config = dict(
    intermediate_size=896,
    vocab_size=1724,
    init_std_up=0.0382,
)
MLP neurons of a small language model. Each row is named by its layer, matrix (gate and up: input weights) and neuron, and shows model dimensions 128-223. Each number is 50 + 15 x the weight over its row's rms, rounded and kept within 0 to 99. A neuron's up and down rows have the sign that makes its largest values positive.
After each neuron's rows, "fires after" lists the tokens most often just before its 100 highest values on Wikipedia text that the model never trained on.

L4.gate271:56 36 30 76 24 43 52 44 72 47 30 17 28 60 46 63 38 46 63 41 36 39 43 63 52 37 43 40 38 59 51 40 78 58 56 52 19 70 82 54 29 52 67 36 54 31 55 29 67 34 39 65 52 35 46 63 61 06 43 48 17 46 58 48 57 65 52 62 35 43 46 63 76 65 66 31 48 73 36 35 54 46 14 42 23 37 35 52 44 30 50 70 85 62 74 48
L4.up271:73 27 61 72 48 42 34 40 71 40 62 56 28 75 63 53 54 37 45 25 60 56 46 19 56 43 39 59 08 37 57 58 55 63 62 26 61 49 62 44 58 65 54 66 33 79 73 32 63 33 52 52 50 74 39 38 52 56 56 27 42 51 65 49 21 58 71 48 12 52 62 18 27 31 29 61 58 44 54 41 67 48 56 53 45 55 39 31 56 53 64 43 66 48 28 68
fires after: " F", " ev", " a", " f", " Lab", " E"

L9.gate684:51 74 78 61 53 43 49 44 34 49 58 38 58 62 41 60 69 48 34 55 54 35 49 49 55 57 58 21 36 66 56 37 54 71 55 45 69 49 67 56 48 44 26 43 36 52 34 49 44 69 47 30 75 33 68 54 68 54 85 72 34 49 53 44 45 42 41 21 66 46 50 43 56 57 62 60 32 32 73 60 54 49 22 36 61 51 47 57 43 37 26 64 65 52 62 52
L9.up684:53 52 48 34 52 28 51 94 73 45 53 17 49 25 38 54 46 43 67 35 23 23 54 60 22 52 48 59 44 27 50 52 36 41 45 34 51 79 64 54 57 39 57 60 80 56 48 70 41 37 55 46 31 37 51 48 60 14 70 61 78 48 32 55 34 35 28 62 28 60 62 58 37 59 66 49 62 48 49 36 75 34 44 31 51 36 38 28 59 38 61 55 30 65 32 45
fires after: " the", "s", " s", " his", " their"

L6.gate274:69 14 52 32 62 49 60 54 22 60 51 43 63 30 59 63 47 27 41 51 55 51 66 33 57 45 44 44 18 54 66 33 32 44 68 78 50 36 66 34 54 56 69 52 57 29 45 45 56 78 71 39 22 46 60 36 40 85 51 41 53 59 61 42 48 81 30 62 56 19 63 92 52 59 54 39 41 64 35 63 63 73 21 39 55 62 75 53 23 67 64 39 51 58 86 75
L6.up274:54 44 27 18 49 33 72 41 72 51 40 39 36 72 50 44 41 48 26 34 33 50 46 54 70 80 54 37 53 48 55 51 64 55 59 68 42 56 54 48 46 66 16 53 61 56 77 48 44 25 69 29 47 50 61 59 63 72 68 69 25 56 37 67 65 43 51 47 35 62 69 18 35 78 48 57 54 53 61 64 49 43 48 37 52 29 54 21 82 63 50 53 61 78 67 43
fires after: " a", " A", "p", "D", "e"

L4.gate687:17 49 57 62 50 37 65 34 33 63 38 34 19 38 56 59 39 61 46 82 75 31 57 30 28 44 43 44 75 41 42 81 44 50 49 43 51 55 23 47 43 39 59 50 16 48 25 35 53 42 61 48 59 46 56 61 30 53 64 43 59 50 45 57 84 45 51 11 48 50 64 49 60 54 38 61 50 43 50 76 56 48 66 24 58 53 47 64 75 52 46 62 68 49 38 57
L4.up687:46 21 72 40 52 55 58 43 57 54 43 49 50 64 63 26 40 72 95 55 49 50 68 38 56 65 37 34 39 44 43 59 41 43 42 41 45 63 42 63 54 35 40 52 46 29 73 44 39 36 69 42 59 52 49 74 62 35 35 84 48 43 35 29 56 48 57 61 66 51 44 39 86 47 23 60 50 62 48 28 71 54 84 50 44 34 52 30 55 73 53 37 61 60 39 47
fires after: " E", " Ab", " C", " H", " J", " M"

L5.gate176:31 57 47 51 35 20 50 63 55 50 73 48 58 77 55 71 53 34 44 71 49 45 42 52 54 63 43 36 55 30 39 39 51 55 48 34 38 49 55 62 28 36 57 79 64 68 34 65 53 58 57 50 59 71 11 31 63 60 51 62 57 28 50 49 59 54 72 47 69 57 62 66 29 45 70 46 91 69 41 04 42 62 57 63 55 23 45 63 51 64 39 29 30 77 44 50
L5.up176:52 60 30 51 54 33 68 27 66 56 35 56 75 40 20 64 33 47 43 60 30 59 49 45 24 68 45 23 39 15 31 60 56 63 57 56 59 47 66 52 22 53 53 45 64 47 46 80 52 65 30 60 76 79 49 59 35 41 61 65 61 39 62 37 57 58 40 32 64 53 57 57 54 57 42 64 74 28 49 26 60 62 74 63 44 35 29 43 49 47 52 46 38 59 42 53
fires after: "\n\n", " the", " The", "ar", "istor", "\n"

L4.gate289:46 38 43 36 78 65 59 64 56 44 29 53 43 40 52 42 60 36 46 75 67 25 51 62 34 72 15 26 63 55 64 36 46 46 66 42 47 44 39 60 37 55 45 16 40 29 22 35 31 61 57 61 30 42 65 59 62 47 26 63 66 34 32 48 43 83 27 33 26 61 70 49 55 64 72 40 34 59 53 58 34 37 40 63 40 18 66 38 52 59 53 23 52 59 55 93
L4.up289:17 49 47 57 67 60 35 37 51 48 44 76 39 30 68 65 67 50 59 47 80 63 46 60 40 40 41 47 84 26 36 43 67 40 53 66 69 51 29 53 41 56 48 15 50 55 51 60 62 32 71 40 65 64 68 41 24 50 59 58 54 81 37 62 46 63 52 55 55 42 63 34 59 47 69 51 69 71 76 48 61 50 32 34 88 50 50 62 66 35 43 40 51 80 63 57
fires after: " A", " G", " D", ")", " a", " P"

L4.gate544:60 30 58 96 53 76 71 76 49 44 49 83 58 27 47 69 38 62 48 64 26 61 67 50 43 44 65 41 63 38 53 65 53 62 61 60 60 51 38 43 43 39 71 60 34 33 20 23 57 58 44 39 47 49 64 65 66 47 42 45 38 38 38 81 42 42 71 48 17 54 70 43 56 69 11 71 57 72 57 38 59 36 59 37 22 38 51 53 73 81 36 61 39 30 39 45
L4.up544:59 48 50 68 34 42 52 19 43 50 56 51 66 26 64 44 28 53 48 49 72 56 46 35 39 59 67 26 83 42 55 69 48 32 39 50 53 71 43 57 64 63 55 45 21 56 40 48 41 62 38 85 43 91 71 35 52 34 32 59 43 59 37 60 50 47 57 46 40 47 89 51 72 77 21 60 59 47 58 40 51 51 41 43 45 56 17 48 65 34 48 56 56 55 45 53
fires after: " M", "M", " p", " S", " J"

L4.gate550:41 85 62 57 25 68 57 17 54 26 82 50 44 43 43 64 60 24 62 56 52 49 08 35 53 52 62 51 62 59 64 66 66 46 63 53 51 76 43 13 49 59 59 30 61 55 39 59 34 53 67 50 66 46 45 29 50 66 56 69 45 65 66 46 46 48 79 66 51 64 56 41 44 63 37 51 56 42 54 54 56 53 41 41 54 60 47 50 67 31 67 25 25 45 44 65
L4.up550:32 76 81 77 45 44 24 57 60 47 70 44 27 64 64 61 69 53 62 59 44 41 26 77 58 43 76 48 46 57 50 62 54 31 69 62 62 90 55 99 53 56 70 42 37 71 45 34 70 61 23 39 58 53 72 62 44 47 57 45 19 56 46 57 62 57 58 59 75 61 53 58 35 56 48 34 13 33 36 94 67 36 43 50 35 32 35 61 79 38 76 39 34 37 53 69
fires after: " wh", "iss", "r", " n", " gr"

L4.gate311:46 50 41 56 57 51 56 61 85 56 55 51 39 40 38 47 57 37 41 14 42 44 59 48 59 32 71 50 47 55 42 58 54 77 45 26 67 54 34 43 41 22 37 70 50 24 32 41 41 56 40 41 78 56 51 39 77 46 52 11 15 38 38 62 51 62 47 58 43 60 54 62 51 47 20 46 40 59 15 80 24 49 63 61 17 63 49 61 59 51 59 62 73 47 71 35
L4.up311:70 55 47 47 51 47 67 58 49 37 54 74 45 26 40 59 36 32 64 32 68 63 56 28 22 60 56 58 44 79 62 51 43 48 50 22 34 58 43 70 31 46 49 56 49 56 58 40 41 77 50 38 66 62 83 33 71 68 36 13 36 68 49 38 16 54 23 94 49 39 34 26 49 55 55 41 61 56 20 67 51 52 49 72 47 72 59 87 39 30 59 37 70 41 60 37
fires after: " p", " P", " M", " Ar", " j", " R"

L6.gate559:37 34 43 47 65 31 62 58 41 60 66 68 47 40 62 30 79 63 38 51 74 25 49 63 40 52 38 36 66 21 63 41 31 41 44 40 52 49 34 64 19 31 58 34 67 48 31 62 81 53 79 26 31 38 12 55 71 31 38 64 51 54 54 50 46 41 43 67 55 55 47 75 50 25 53 45 56 61 55 65 59 38 17 65 71 48 45 20 56 61 56 55 23 42 68 53
L6.up559:57 45 31 73 63 35 62 16 53 50 55 53 45 51 75 25 43 55 55 57 29 63 23 60 37 37 42 28 69 30 13 31 54 40 48 53 28 41 56 58 54 66 54 61 57 58 57 81 33 33 58 45 38 70 25 51 46 75 53 24 58 37 55 48 72 65 60 64 14 60 51 38 23 51 81 54 75 34 50 61 59 28 45 52 63 67 54 55 46 48 55 75 53 21 35 41
fires after: " a", " the", "The", "d", "a", " The"

L6.gate511:39 34 48 46 42 82 47 36 49 36 39 56 59 64 23 87 36 41 81 32 28 42 48 40 53 39 21 65 51 68 50 30 55 57 48 47 42 43 33 62 54 56 57 55 64 58 58 63 67 60 75 54 43 49 52 38 63 75 74 07 47 64 52 84 18 70 52 23 48 79 01 60 22 36 37 62 44 54 36 58 50 52 66 53 55 32 39 38 63 51 31 55 54 34 82 52
L6.up511:53 48 63 70 13 45 39 36 70 32 62 54 39 41 32 48 36 91 55 64 44 56 46 62 80 43 52 69 50 58 49 68 63 53 48 18 52 63 70 66 38 41 50 56 71 56 35 32 61 54 27 58 59 67 82 44 54 38 73 47 56 41 61 50 49 40 53 39 05 71 54 43 52 49 21 51 46 29 75 93 72 54 42 43 24 53 26 51 58 43 46 39 35 22 47 32
fires after: " tr", " pr", " J", " M", " gr", "r"

L8.gate67:57 56 36 27 59 70 33 69 62 74 27 63 32 47 25 85 38 44 45 40 78 44 47 74 55 61 44 51 36 30 54 53 67 58 71 59 34 41 56 41 49 25 44 00 05 66 43 67 62 57 72 41 71 52 52 65 53 69 70 29 40 29 53 55 42 60 47 47 33 56 24 54 65 56 59 76 81 48 34 50 52 50 48 45 29 30 35 53 49 44 42 34 63 20 34 58
L8.up67:43 38 52 77 57 35 57 43 52 45 32 51 41 75 58 52 26 41 65 49 22 45 68 35 54 56 54 47 17 37 54 52 34 50 58 48 50 34 39 34 41 46 56 44 46 73 31 80 32 48 35 72 41 60 64 71 58 81 61 66 56 18 84 52 51 47 59 58 44 75 40 17 18 77 42 22 64 45 44 28 39 71 42 56 47 71 42 45 67 56 64 49 79 82 55 64
fires after: " p", "a", "f", " P", " pr"

L6.gate617:61 61 75 41 72 52 42 50 65 18 57 43 39 62 33 34 54 54 45 62 50 54 60 39 51 66 49 33 54 18 51 19 41 53 77 52 54 59 73 46 41 52 67 61 48 44 54 50 45 76 44 54 71 50 65 19 44 42 42 21 69 30 54 69 90 53 76 60 42 53 38 46 57 50 50 30 39 80 49 55 72 37 76 52 73 31 46 44 40 24 23 63 69 73 37 66
L6.up617:32 47 46 42 74 46 68 40 44 16 39 34 45 54 42 45 32 53 30 69 29 61 39 31 40 62 40 51 38 34 48 51 17 90 65 78 38 65 58 52 54 41 11 64 37 29 23 70 53 54 59 57 62 18 59 23 42 37 48 52 53 70 48 70 54 40 60 37 59 36 19 35 41 18 56 50 34 35 67 49 37 56 71 63 57 38 47 41 55 85 34 71 47 67 74 63
fires after: " r", " R", " H", " s", " V", "eng"

L5.gate778:35 71 56 30 34 57 29 79 26 21 40 56 16 44 35 28 58 49 69 50 58 40 64 57 48 46 52 18 43 63 76 68 60 17 61 59 74 24 74 55 63 39 52 39 52 66 50 51 76 61 55 51 43 25 52 59 34 59 43 48 52 38 36 64 39 41 64 46 35 35 41 57 49 68 33 51 46 43 28 33 47 26 42 42 31 32 44 34 58 77 48 41 55 13 84 13
L5.up778:61 36 62 46 39 52 52 66 57 56 25 29 59 61 47 81 28 38 50 33 61 43 46 42 38 74 78 32 57 55 68 52 36 58 64 55 49 54 40 78 11 71 59 61 45 40 54 44 56 60 44 54 48 55 48 44 50 56 42 63 51 50 51 42 61 16 60 30 50 54 36 30 54 51 46 65 65 55 30 47 38 63 72 63 33 47 35 59 51 54 49 45 54 27 05 49
fires after: " J", " p", " P", "ide", " place", " December"

L5.gate93:41 24 21 64 47 71 65 58 21 52 73 49 47 51 52 59 68 59 34 38 71 61 70 57 26 79 36 49 64 53 42 75 48 85 64 39 09 80 45 51 59 45 39 37 42 43 49 40 30 44 71 54 62 58 38 57 63 67 38 39 48 40 53 62 61 54 15 50 31 49 51 61 54 66 50 39 46 53 19 57 66 30 37 50 43 51 83 37 41 51 46 42 46 38 41 56
L5.up93:50 37 38 86 43 47 57 38 31 50 68 61 22 48 54 35 39 58 35 47 39 53 72 36 67 40 29 56 63 48 00 50 49 39 35 42 41 53 54 66 41 71 72 63 62 45 39 30 65 31 38 32 42 65 69 72 49 67 67 35 32 67 46 42 54 55 39 44 57 57 59 46 44 68 38 53 39 56 48 42 38 58 55 42 21 65 57 46 24 42 44 59 22 69 63 56
fires after: " P", " p", " Ar", " ar", "y", "P"